config.toml
n_layer = 9
positions = "rope"
parallel_block = false
beta1 = 0.93
seq_len = 1024
steps = 11268
MLP neurons of a small language model. Each row is named by its layer, matrix (down: output weights) and neuron, and shows model dimensions 0-255. Each number is 128 + 24 x the weight over its row's rms, rounded and kept within 0 to 255. Numbers have three digits each. A neuron's up and down rows have the sign that makes its largest values positive.
After each neuron's rows, "fires before" lists the tokens most often just after its 100 highest values on Wikipedia text that the model never trained on.

L6.down344:123125144086146098161144108091147099151163124115144111119091119137156114157124127088113147090160174169148121140170102120093086118089181079142088107099117171129142110151120095147133116073118134095139139134137129122128156127119167148142175109144151165122129135089109146129157118194126168120131157094137164104083117129138144137099150142143072134149101147164126137117125113130160129165176128083135095127146121124086127142137122111107126091102131138116155135135183133111179141172126145122110112099153159113141089113185136146107157121120124147161150164103158130095115126138118083122107152134134112153133154160126119104136155126118106129127096145111119101110136158135098113135144106158083111133136147143107136099090098111151140138123136134144149145141095141078138116170126134
fires before: "ue", "ition", "u", "ed", "ent", "it"

L5.down168:145134131149164110178123157156180129130080153060083128121102096157156145152151142139121153098094116118155098130159073101107153114155107061143098162139107106129120115098128102120164164134124095117148106114117106114148146121114080130158122132143130124151120113162132165121113139135133074165126118111151126106115133121159149073138126132127147134140104131095144130113169109118186143160108145105125139105151131115123123134191126137120109124140119134075144144160136142143101201111150140129121106131128167128139140115148107164148134134127119103122075140110139141137109149066125108104140122127094091129126097143125117091143138140132102158128099155147115143093123171152124128145077108146113175151117162145132117134135129090130170105169118111109100100120119144175111161138137142
fires before: " in", " as", " to", " for", " on", " by"

L5.down633:151164137150090131135132178108132103115134129148074165099120093170134084129096133080139135158141124139123122127141099112106159176115152117136154146123096093094151151142132137114146142129073083121148104108119113092136124171159162139141148095076117094097114072161159100173124142134163153171159132100190154144163118111094063098157116143082124083116106107158108165106159155152145128143127129101123141111165120129095157167138112119101172137145113132138149142106136137115117146167110128086141120136133107135112128098117137152179147147135109154167127138129106120133164146128133135112140156114125124081131118119122145111121156150138137150140160114123122106119116126115111107116076123144160131159124122151105104120161151170103143107136116105088106115099148099145109132148122106
fires before: "\n\n", " a", ":", " an", " the", " A"

L6.down474:120161134104109143111133144131126107145152139119160128130122112117126114137147141152158132141130107151136113073085130137132089130083123165153096112137119157144123161131136172150129171155162137102130148169147143148103138136139177154172099124132125101120093147130159147106141130129123124137142128134141140078148149113149085125137117121212134152163099132102124113089104098139105121109100115132155161137117153129139141109139128117086150122111162119141130136137135123108132135197130134099105161121122095120171172144120125141139166135144139134111085135130092147114130124147119101120114137131188169110152149139057125152132136120119139160071127110080126129157151157130085156141132091107076155086082126121121127164100177130144134124175093131173140091135141141145156124066144134
fires before: "e", "end", "an", "et"

L6.down534:146115116133117149126116156116185143115156124109165128129097103113096097135070152128119211155109140072124070141122131120130127145110119135120121175130092143106108170107087115096112160184100099137080142140140139116146171146089115168131133165093113167098129130134148159145095156133091098175111101164139148139125098130124111117118127147101148131139124172106123118121161122164153154066089121136130103120102156095129123152161162142098137112114131142148144145119095096128154119119142155141137130131101109131156166110115120157114091130118126113113131139134114131131137128156135151119144117155136119121175179146146073164124154149124086125124100110107121132128118121140170137141117144141134136168097122112138095165159082148095154072145101121135148088117088128136128139127139128
fires before: ",", " |", " –"

L6.down329:160165182125125093149155086094172110133126150112163120126137134100155088157116137120165126124121090144128143141100138115071177145101121187125110085123131132187152118121145151124113145119130152141139115148101135140136116085171118125112118160136139157128158113140119101085130198098107111126142134102094135134106103103127109133115140115124097149097085126134154137153094133128111145124109083159105153079137159133100184108173132162120089166148114128162118131137122164103136128111106162146142167153147145108145146147126120141137114118130124139116159093099147149145123127113140127109098148094151079149129111107124157088106128151166136150091109117153131125169143125159066162137094108139154158154114134137140126110131128168139132106147116140138165137124148105174171159110164131
fires before: "a", "e", "z", "an", "on"

L6.down159:123177128148153149132143130144130120098118117142088167159095121172122108147090115123100106083120128114144154111128080149153150133106121143166146129163070109112120139149100100116165129142173133152131118079136131158136119113114133117130147131141124130109099106145148137118100128162092085124084092128145119138121148151172126123056137134090144094093101115076093109132159127114179148103132146128145165113165123118124125171149130151120098147133126127091102108132126127153080123163128155185117162151138161192159108120139114110151082106114133082137112133128118141117112116127157141150106131112164110101154114133139095138089121142133141114122101172127063135118091126142138165110124115137133145131099122147129140122157109122120165125149073112105128166155150075156114135136123088
fires before: ",", " of", ".", "==", " ==", " and"

L5.down191:094167137143115105137137130123130107118111118125092111145121138134133126082134109123137149174160114131140114118112124160068154150129120117111139154138117111152124126067127134128142147111154148134129068094129092112110118082119121136069097096162109088135172106121134122144118184126082147080107145103131130123133133101119141156117141162150150093086120107128107112117166125089161079099146166126139156150167128098122116147105149087144105105116151130143140157139132123141118122101115122098119094181156140118129111163118121135100102132119140190113107115113134098119097071112143086161108144111102133109134132103144098143167133103156148166122139134125142119124172123156164141171112130144141137146167135104085144142152119156152116162103134145179119100133157097185136102118088167
fires before: "er", "in", "od", "es", "e", "ing"

L6.down43:107118143092139150139168109127136117144114125131110159146128128118116170161110108073133153121141201139130151134140150175081102130134122153118133144099094102130148122104199112132159125133121122122104155127104127148124147111173109125073160138119116117151137106125098128105133062141110092165118129136140129179082133133154124135117107151092116111100146152138138118128124108106149137138111150107103131079118097100160145135126134129133145151120121166128134144151146159123123167135110081199095148124141142133135121124129101097121153131142065114140152153090104154116151094161109085110141092161141125148174165170150130144155091137159152140135124136120131092120088089130121122118118148099134105114121084158131104118117161120150137133073126127138152173165125144106134160118094078
fires before: "ed", "ing", "s", ":", "ation"

L5.down327:135164129148156128072115134133149162181168056190135164103129119109149096129132112134117129125134097152117124153169124098105091175159103131131112097143134153155111102116131101120165107094131116138125143155173094123144127098132166112172137123138117130106144133143110147104158089172150098087089149104094132128114183129132143141135155143142133069117130169115181134145122104109141180128161122144140148115138116138127088114154095136113135084125142133100095124152134119117156112102156102149101152091133124131118093111155139106128110122136142166146130143123102137155153127164127147062115131147114110110130124129143132150128138118120120147098070149142108149137161124140134108143134128123135119151121117112138129102131114114153131206157091092180143146131092133120118111172117175
fires before: "ue", "em", "u", "ation", "es", "er"

L5.down136:154160111159146116156123135157123086117104080155136147144136160202146123112117132149153092080141113112129134121143118131131148144150138153102147157154100134106126151079133137118151110144106140152151103103138132114109120114142148109097151109120147101158119116142075150101155142120125156099102118168099155118095174141133169117115137147115132120115092112157129085169155161118121113123126135058123126151146142146138097134101134167081124167141127140119150098141160104154142134177115170170140152107095094161117164104130129117164159136094099161113125129115122116109167114117152131109167089080152121129167125153093158113122144174182140154204124158121141166159152101110109108131098089138146109108146141118115110147105109130137146145171113126135124135122118098134133107127128137
fires before: "e", "on", "m", "ed", "ation"

L6.down504:128124122141112128165082217154131115150125188092129120149116146127120107145121119106131126158139161119109136123081097116151121093165120156117143128111064108140171131130116099151160162134129125151151131097117144132121120124109125139147132113118151118123106122135124153112129079116096120081155122076124105125135168084158108086116139081122119095090121113119115139163119127108149132142149127143160169176109099139110140143161132134124145114161154134131121077088137130137096148172137150188121126152138153108142152132101086090117101146149124141109107154123136116148087126114134142183145120059123129146128097072132127118144116131143138144121085169130155105134121102116157134163105126169124116108149116110128155134166121163116150120143108116139124126174100149147079118177157104
fires before: ".", " in", ",", " by", " as", " to"

L6.down127:111093154135115160118152136150153127190158145154101183154135135126121145160162148128084103130153138146136111130093133164113128132122181125094138130145101172105116130062114134151140145096106134149160133136136134147116110174121126163112146106122094115112131169107143108149109105119122153118116125135122139092131123106138090147136112151142134164107132144121130091118133093097156103113087115119121149174098123069111120148092142129101133152108112164146113139133184119162164099121104156093129178132119139101128117107108134096109140146163089133100143125062156137127148085167151176117179148177126112131090175115134103149131124106093186113166125125149130132134100130123162116101131088138133143107121107093098121135165117127133131120094141132114149132143155149172170121122124109
fires before: "en", "ing", "um"

L6.down93:115110108135125139107135138095159121121142113113132109075161114124106146080111103126068156093176079102106110140186106139111138108154120146117106129095119121117106112093149112167131140105064132155171139136111135113102140133131098125129114137114137149117162112103184132127107116152135080080100138115134126146093144132165139165144141106096123134102113149144124157112128077096117124130159123093117140093156105095120076111138122103140115109142141081077105124163131128077120140126170123078122139128096091128127107160132158110115139125150131135119125143101125100116157127165114127092143126093095134114117143108172158099107094164119125144171092167114146161154164130136182130114174129105124118113128110110144125105112136088134093159099152099080133142115120102159105125141134128
fires before: "ial", "i", "hed", "ib", "ed", "er"

L6.down399:097086101105141093170121165117092126147114125104097152120093107164124091125113133106133053178076139118152139124119097150145125130139126106170151142147116079115165146126059118128127169133142116138116102106115096104133146114145090150126133122105104140150088127136154152134156089144126138170176126120145170123131092134132129088103107120127157111146110111079151162139162140113147161152147121115119134121095128149097151135152104156089119131164142121140086110112171100131127182147124118145118094154148153113086117122129155153112133127094154115149107163110133120118105146102142099090165148135075123159117123145169132177142097167143111143112101153158101118108093125145113127105094129131112118073139094137156158128136149109129142122123154083157125120151146133137101157127109130
fires before: " to", " in", " on", " at", " a", " as"

L6.down539:128121114127163080128143130163136123139165123121160063126091133105121099116130142161125133160132083129144117130077092138123087153122136104128119136129102141117103142114133112096124135110102144184112109106124160140158089185149096138142103127146100143124154137120153116128082182173138154125117112130138136142135135095132159176142114149092093097115081128103146123141132178188108171127154161117186133086127112119105127141182152138094071123147092112094145090143122113108133142131104122140100130146110106138134132138137136138123145157149148129127125096171167135104140097125135123141148137110155166129138112138110126167170109149134117098126081140089124184124143127139114112088132167090161141100130099086159138134142166116166096092134128129144141138101084112121134116136127110
fires before: "iv", "v", "pt", "i", "or", "ed"

L6.down228:162135110142110171131120165133159103128148120128127145135138147151085103155127085149112114120135158120104173126163090136153123164154119109155162133143074107071133129125132132139108180105128140152111138138186125143122117123138135138084122152096137174090103103114134121160138057139141131133120151099109121141096098126126110089120169097126167066137122131121117120174164142130175107114139155115118105139159118111121107130140140133093138143132117085096113101115150145113138133106156134183130157138158115137103095128113152129125127161098126100123152149142119112076134137158123139133122078142140100141144116130133150098111100123130132119129111122160138126144095113088141145126070156132146122096093104143133123149174081169124086118106166132167120165184160142085104154156140119
fires before: " of", ".", ",", " is", " in"

L6.down106:132158135107126171138160138145119126138150102096136108120121142097142157136090085178114120141148131173139152163118118143153158178140151142124127125186132133141144115100172133144165142100117107125134107125121126117119136124144126150166153171133119107150107134123120172093185084141140139139138122084146118122162116127170108131157082118123118123128129149144165105147135166078101112174115150142071084170100111107120151153136133148095137181155134121125115097101133097162102169126165104119083145120116139131132093143143129094117158174120110161135129129101111138108108098131134093141135088141133081127113128122098148201108172124146144116113108118133090061119134132120124112134113135110158100158122095093164110110123112144159113127134128162136161140105139164165126132152101111
fires before: "ed", "e", "ely", "al", "ing", "im"

L5.down48:086159141129129151132143141063183124134122121105152116150133125121145097109096101104114118099139154110125160108125096178114144139123124113170137164148142129116155136115116145128149109147108108128121106105077145137136128161101149121097144131141149130106112133106123113136146114142150118140106097065128121109133104155157117133135123170089151136134109102134133132100111103159087131084123154134107099134137149161141108127178137131143146111183155152142131122140120120085125141075097152121155122128110118097162106149133118079158158146079114081137136141113166124122119110155157148107148179158138211128142180134099154129109140108165153150139130156096080134112126124146101120158114137181112088157143102129116108147097098107102074134106114126084122098106151121145107141079117132
fires before: " a", "s", " w", " the", " of", " s"

L5.down153:177142126147141188131130150174169124120113111121157139132134069115127115124113134180139180103059175168096127152133093109117160136125118112087144128157095124145165141095083141092140158103110105137165120132107111152105145163124131114153096163158161144112125132088142102131119119135137075140153115174124107102153102110106121165086162137119126154133129110122158122106121141156145112130152114114129118132105177084138121100141119094135132091148113115142142106133104096132147154113123109137133105155108135084115102127141126117127114120097116145106157071136097133106129154135103104111114127103123147150137110157152159124158107111128130177117123150117074161101090150105163107138079119164125180140147129162145123170175109124114080092119129121122114130155104142128122148156131120
fires before: ")", ":", " |", ".", ",", "),"

L5.down703:115080087102088112134117127140114118118112094146114104146128142130147159162146096105158126139125096093118109083164127138093109105135103163104149148147144162132140114118132111129143145158129123156158105124129108153163122080143148136120139161158095092125136146173066147149107112115140151144110181171088151121115091111105099150114112099140082093142099107132147108131099150093122171095163157138111127126122104174117109110145117181108111135094133149149145160168137115101147167151069163132070098134138132136136115130113105113127155182102121163108159097116152167152135084121120123141187101112160095150143137104079149137125114183115117141105111171142132155119119112123123135114140151092134099116127131116112147139099159127142135124128168161103135149144128113130140118110143133
fires before: "o", "a", "e", " in", "ation", "on"

L5.down673:114099154123121151127108158131124151128123119136156125110121144132131172100126133155088172085100091139107113184110117176094097117131133175133133094137083149156125127158131118107084120101157107162103150101102116180144154148122137107129152173092118133127154131141115149165117112118155106104137165148137136119149119154134115111108116118106142100095118077136185105115091142094126085136082161141119140158150136127163145154131135134161128153165131160144131154112141137147129132128123090143167175113081154146146129179142164155130128126129127095117130119112160120130144137096126182105141129142120086120124189154130095149159105130119117110191129095135154105146106103114127142127119067125128141145150101135127125138161085155138091133135159098082132136161168119110132109124173149
fires before: "ed", "ing", "s", "er", "ment", "ers"